From a checkpoint of a small transformer trained on Wikipedia.
Size: 16 layers, width 192, 6 heads of 32, MLP 768 tanh GELU, vocabulary 8192, 10.2M parameters.
Architecture: LayerNorm before each block, untied embeddings.
MLP neurons of a small language model. Each row is named by its layer, matrix (up: input weights; down: output weights) and neuron, and shows model dimensions 48-111. Each number is 200 + 40 x the weight over its row's rms, rounded and kept within 0 to 999.
After each neuron's rows, "fires on" lists the tokens most often at its 100 highest values on Wikipedia text that the model never trained on. A number after a token or word is its count.

L9.up620,259,289,277,197,225,192,230,187,151,220,171,203,252,146,255,241,163,220,154,98,199,211,246,198,182,209,255,248,159,197,201,294,238,206,234,118,214,174,219,213,170,272,226,153,227,216,186,221,171,158,234,208,180,193,272,215,143,250,199,202,132,148,191,181
L9.down620,198,226,191,202,154,204,201,214,142,240,190,197,133,248,224,222,264,234,170,156,240,257,140,238,254,201,151,188,169,207,208,213,194,244,165,296,216,175,172,236,265,267,184,223,205,226,88,147,158,275,261,198,224,126,211,145,171,247,175,199,182,129,169,248
fires on: "," 32, " \"" 10, " appear" 4, " degree" 4, " Title" 4

L8.up113,245,223,159,211,232,240,186,121,245,196,178,230,170,163,195,203,158,197,233,256,144,209,193,260,223,233,208,212,200,226,228,201,229,185,207,214,217,204,198,253,206,225,185,237,137,244,205,244,126,261,222,220,123,221,211,130,228,263,181,225,179,172,151,179
L8.down113,211,204,197,170,171,169,185,299,102,212,182,183,246,191,214,213,165,128,198,234,261,187,207,232,190,212,173,159,171,179,277,198,162,225,238,266,231,198,210,195,218,269,233,147,194,239,178,155,218,164,156,149,250,178,100,184,206,185,133,254,230,246,256,242
fires on: " to" 36, "ly" 26, "t" 5, "1" 4, "s" 4

L11.up289,262,177,260,180,228,152,122,177,213,212,168,187,197,183,178,226,162,210,139,122,157,228,214,226,238,134,158,230,232,167,189,216,148,186,148,193,227,211,204,161,204,148,154,302,233,278,170,228,211,200,240,247,200,146,179,216,160,179,141,201,178,187,173,194
L11.down289,235,202,140,260,125,212,220,284,235,261,217,227,128,172,208,144,236,247,230,216,240,179,227,197,166,205,208,206,230,226,211,218,198,177,234,215,136,166,159,184,161,232,203,125,173,201,204,283,275,210,204,185,181,227,192,150,185,200,257,174,248,184,260,179
fires on: " and" 20, "." 12, "2" 11, "4" 10, "-" 8, "1" 6

L5.up495,232,159,238,199,202,182,245,235,191,226,196,235,178,176,200,206,178,157,133,179,152,174,174,142,187,165,185,172,189,167,277,200,201,188,168,213,167,139,241,225,241,117,136,223,218,167,204,252,174,147,147,244,256,201,271,245,221,171,185,168,282,156,162,140
L5.down495,144,150,210,194,212,199,198,153,149,162,199,258,247,190,188,190,145,201,219,268,219,210,187,235,196,179,176,215,231,187,127,192,154,209,268,142,214,248,146,204,126,216,168,174,222,196,106,254,201,245,211,179,238,235,240,169,268,244,288,207,175,240,227,259
fires on: "s" 22, "." 16, " him" 12, " of" 10, "ed" 9, "n" 5

L7.up457,272,222,166,179,269,178,210,150,230,178,226,120,176,233,249,254,205,150,268,240,123,223,200,236,194,176,264,164,193,161,230,143,255,211,184,208,158,173,237,263,188,167,212,275,165,122,172,227,218,198,169,202,156,222,216,251,237,229,123,117,231,266,142,230
L7.down457,206,171,178,198,160,200,241,231,224,211,160,175,150,168,195,212,237,164,238,222,220,242,163,233,191,193,235,232,179,171,262,232,196,266,239,149,148,175,166,232,181,175,224,147,189,203,195,191,211,170,206,163,233,158,165,170,253,200,257,308,170,276,241,130
fires on: "s" 36, ")" 10, "vers" 6, " medalist" 6, "1" 5

L12.up311,125,223,104,172,230,270,240,305,221,243,190,136,208,213,179,225,162,231,157,176,167,261,249,209,130,276,200,259,169,190,228,260,218,114,191,229,281,182,203,144,131,137,202,116,173,212,179,230,215,219,186,203,196,183,243,190,200,206,201,242,177,183,190,157
L12.down311,258,191,287,219,133,212,174,178,182,170,216,208,186,254,263,201,275,221,244,229,198,217,178,197,256,121,233,253,189,187,214,119,199,261,167,259,195,170,217,191,219,192,202,220,204,238,216,153,171,168,206,193,179,214,194,98,258,177,156,137,223,204,272,201
fires on: " a" 63, "ed" 7

L5.up265,213,254,212,263,168,238,211,223,282,222,162,127,192,198,137,222,235,267,181,142,223,184,187,245,146,160,212,221,191,144,215,179,123,183,227,229,154,223,207,206,214,227,161,200,250,238,167,204,177,234,101,258,183,193,209,201,220,160,168,289,164,151,203,175
L5.down265,165,182,157,167,171,185,254,200,155,221,215,230,216,198,258,191,222,228,206,282,198,227,169,244,237,113,226,87,215,263,193,223,238,202,204,149,210,253,203,161,204,229,217,198,231,189,154,189,212,197,211,220,206,223,267,158,183,227,250,121,225,224,130,223
fires on: "ka" 17, "a" 12, "y" 6, "le" 6, "dia" 5, "b" 5

L11.up190,140,83,181,292,235,235,263,220,222,197,135,211,244,244,146,167,267,152,163,201,172,179,227,224,136,209,202,247,218,213,230,189,202,125,186,251,224,208,227,250,156,156,284,173,194,257,192,255,228,192,192,185,240,200,219,173,172,137,245,124,176,147,210,227
L11.down190,273,271,203,181,206,232,210,178,168,213,197,187,148,183,237,211,168,192,268,174,120,225,207,237,165,189,236,163,201,138,148,179,220,191,252,166,226,233,222,255,213,243,197,215,241,100,204,231,237,237,187,180,193,133,160,223,137,204,214,247,203,138,231,274
fires on: "0" 42, "9" 9, "5" 7, "8" 6, "4" 5, "1" 4

L3.up678,185,178,284,197,140,181,221,184,186,235,229,155,188,237,181,248,163,272,150,168,202,149,172,252,121,190,119,185,199,163,235,214,200,207,203,245,165,172,228,208,261,186,246,257,147,235,231,248,199,278,155,178,210,180,135,211,244,216,86,259,230,219,241,176
L3.down678,198,189,186,209,224,242,207,231,208,206,221,258,322,207,166,121,214,82,210,228,211,153,206,144,275,173,306,172,105,172,163,166,213,197,164,161,314,211,144,222,223,203,238,159,158,216,134,192,205,179,236,250,191,208,211,211,214,177,223,160,209,198,153,172
fires on: "3" 30, "1" 17, " of" 10, "0" 6, "2" 5

L5.up521,254,236,204,154,197,193,154,248,195,267,231,230,213,240,163,248,243,152,223,225,210,222,180,150,158,207,225,136,144,161,204,159,207,179,216,214,198,227,203,182,261,186,161,208,211,211,258,206,144,190,152,180,273,211,201,173,216,155,193,133,174,117,160,167
L5.down521,165,211,137,196,197,220,203,160,202,199,181,217,180,148,192,232,271,246,258,269,225,140,154,137,158,118,206,188,156,167,246,186,214,182,190,195,125,193,233,219,242,201,158,246,234,249,123,173,263,221,194,154,177,199,257,160,178,226,167,239,216,266,143,190
fires on: " of" 30, "===" 14, "s" 13, "–" 11, " find" 4

L5.up65,158,230,232,164,216,179,179,123,239,284,217,254,196,212,239,224,221,175,247,224,247,201,179,169,222,218,249,177,160,238,181,284,137,196,247,201,187,244,158,157,251,166,201,210,245,197,105,218,148,224,155,209,213,161,176,143,139,240,203,193,177,210,161,219
L5.down65,137,166,213,247,171,205,260,292,183,174,267,235,144,192,270,227,200,237,195,185,239,199,224,212,192,177,176,197,165,206,200,214,238,202,215,190,226,148,195,271,196,183,245,244,154,201,203,205,205,181,227,255,236,116,184,207,215,207,240,244,180,140,228,232
fires on: "." 15, "us" 13, "\"" 10, "w" 6, "ach" 5, " Will" 5

L3.up444,217,199,145,235,128,290,187,241,246,244,147,209,262,118,132,240,245,295,227,214,225,197,251,170,196,194,185,203,172,254,206,218,269,176,212,230,209,215,281,138,274,172,171,158,223,184,157,255,187,231,139,157,206,164,202,167,162,213,237,252,191,143,172,188
L3.down444,251,210,209,179,231,96,225,193,199,123,181,158,177,178,190,202,240,121,256,206,157,183,205,263,179,168,267,183,191,172,157,208,177,313,200,147,163,129,171,245,192,184,196,168,174,233,208,172,254,195,239,168,211,147,259,199,158,230,155,131,179,187,176,197
fires on: "b" 12, "us" 11, "m" 11, "y" 10, " and" 8, "s" 6

L8.up283,229,205,164,290,174,199,178,199,242,211,218,219,237,198,188,254,199,168,172,175,268,213,224,180,132,205,102,203,179,245,203,165,253,188,219,219,228,163,206,178,278,170,246,202,211,127,223,287,170,214,169,206,250,258,216,145,208,133,200,246,203,229,198,200
L8.down283,231,148,233,139,240,248,176,239,176,244,126,168,252,210,179,231,234,140,181,154,198,239,260,246,225,135,164,217,240,159,132,145,211,239,136,203,185,175,244,242,161,221,169,160,227,239,246,227,166,245,177,121,217,136,230,177,134,166,171,220,150,200,113,203
fires on: "-" 22, "li" 11, "lu" 11, "9" 8, "iti" 5

L7.up756,245,151,111,201,242,260,196,222,211,229,212,139,147,285,187,203,191,198,199,181,166,89,202,207,201,189,167,188,296,268,196,166,179,175,158,237,184,198,244,233,180,223,190,155,228,311,213,169,139,98,264,144,266,243,141,140,232,104,244,183,189,136,175,240
L7.down756,278,186,244,298,221,205,260,220,259,218,222,168,190,212,151,237,158,195,200,198,215,193,197,257,250,216,221,172,209,268,185,197,237,153,154,236,255,155,230,164,202,229,161,179,267,183,218,185,215,144,134,153,206,148,160,245,165,180,170,194,170,126,218,137
fires on: " to" 31, " and" 28, "d" 10, "–" 8, " " 8

L8.up757,223,206,136,208,194,193,166,241,157,123,203,172,217,184,228,111,150,239,199,234,166,184,231,114,264,251,212,269,196,154,206,176,113,206,234,137,233,207,190,232,175,219,204,244,188,172,232,206,145,232,220,287,183,240,180,219,235,219,230,215,184,146,229,191
L8.down757,178,199,235,195,274,207,241,188,174,210,183,282,163,234,201,149,279,150,281,217,181,245,157,165,172,216,165,206,212,201,221,208,274,228,193,196,162,232,222,209,145,155,177,234,252,162,159,149,222,227,156,135,235,163,171,139,131,176,284,158,135,223,230,242
fires on: " un" 54, "=" 13, " changed" 4, " re" 4, "ect" 4

L11.up325,202,172,209,190,274,133,265,205,267,211,190,171,230,193,197,301,159,311,202,172,233,209,253,215,207,217,74,222,221,195,247,175,214,173,198,193,216,198,167,167,177,187,162,188,190,180,218,277,311,201,204,241,192,203,232,208,259,168,161,249,146,162,166,120
L11.down325,154,169,202,282,173,237,183,152,211,253,192,235,161,218,262,122,199,166,159,193,156,149,180,179,243,186,287,146,189,234,189,145,149,199,133,248,158,184,178,221,266,215,223,121,214,238,218,151,141,205,227,249,177,208,214,216,262,190,137,269,217,220,200,229
fires on: "ed" 43, "ing" 21, "al" 6, "s" 6

L13.up633,178,181,244,230,283,99,98,278,255,190,143,191,207,210,140,263,177,218,172,203,215,231,181,211,209,176,231,137,189,177,227,312,158,166,235,199,230,197,169,228,213,213,283,175,216,241,167,199,222,234,142,227,230,175,109,147,194,219,200,169,133,262,185,215
L13.down633,162,201,169,229,185,243,203,228,217,244,274,203,232,229,156,155,199,198,203,261,216,167,121,260,182,212,96,218,215,202,191,173,204,165,189,93,279,183,173,174,223,170,237,204,131,265,219,219,212,151,231,245,186,156,258,208,205,103,170,206,272,116,216,152
fires on: " \"" 20, " H" 9, "\"" 7, "j" 6, " Mc" 6, "w" 6

L12.up152,254,273,223,182,175,153,248,183,192,196,177,123,146,198,173,273,181,171,178,171,134,196,218,129,159,223,237,197,195,208,149,199,183,191,236,170,165,191,289,199,237,252,146,153,224,202,232,201,165,209,173,275,191,134,268,228,184,231,207,284,222,170,105,229
L12.down152,217,223,196,120,221,265,221,275,208,114,274,196,202,121,267,221,210,239,200,193,255,217,213,206,204,158,142,191,187,171,223,236,197,187,194,154,144,167,80,173,160,278,202,152,188,166,161,204,262,191,208,188,161,222,167,145,274,112,151,208,212,213,153,180
fires on: "," 65, "–" 6, "th" 5, " \"" 5

L3.up108,295,167,271,177,145,160,181,125,178,243,236,192,276,224,215,219,209,273,197,161,163,146,162,206,242,121,152,196,212,160,201,208,223,221,185,211,202,195,203,214,165,212,137,213,225,239,210,182,200,255,171,251,218,185,171,224,118,237,162,215,188,208,270,176
L3.down108,277,136,171,182,202,219,211,220,159,273,269,256,288,196,220,186,159,145,220,166,163,242,171,216,242,149,172,158,194,141,203,215,218,250,220,285,243,227,167,256,196,235,191,163,209,176,202,180,192,262,236,194,190,205,120,159,170,155,203,179,233,211,177,156
fires on: "1" 53, "2" 33, "er" 9

L5.up517,271,223,187,245,273,227,172,186,230,187,182,234,210,225,157,258,165,160,200,213,184,254,202,212,167,167,144,148,172,204,268,194,243,166,294,150,200,133,192,215,277,159,251,199,220,192,177,242,168,165,200,199,218,164,262,229,173,249,153,177,146,121,244,157
L5.down517,155,202,162,184,160,204,180,213,190,164,192,183,230,201,252,168,187,197,226,178,215,281,185,201,261,217,179,190,202,232,228,196,167,174,186,218,196,237,187,201,237,202,154,149,245,164,214,166,151,186,200,174,216,187,140,230,176,77,193,189,174,168,224,142
fires on: "c" 16, "lu" 11, "cu" 8, "b" 7, "li" 6, "t" 6

L5.up616,193,202,212,260,209,212,174,206,206,217,248,201,210,182,215,196,182,272,252,101,168,143,199,187,220,184,133,175,189,165,276,201,179,210,166,167,159,189,251,305,283,242,186,270,203,237,246,183,188,127,230,192,237,174,197,214,208,173,255,203,182,124,215,276
L5.down616,214,257,234,220,126,171,154,184,262,224,179,185,177,185,221,161,289,157,248,190,199,120,251,209,239,239,227,211,180,190,160,206,223,163,236,275,191,191,98,175,167,189,205,160,161,269,212,256,182,178,216,185,205,198,241,217,152,180,184,223,165,147,152,281
fires on: " to" 38, " " 29, " and" 8, "p" 5, "1" 4, " Passing" 4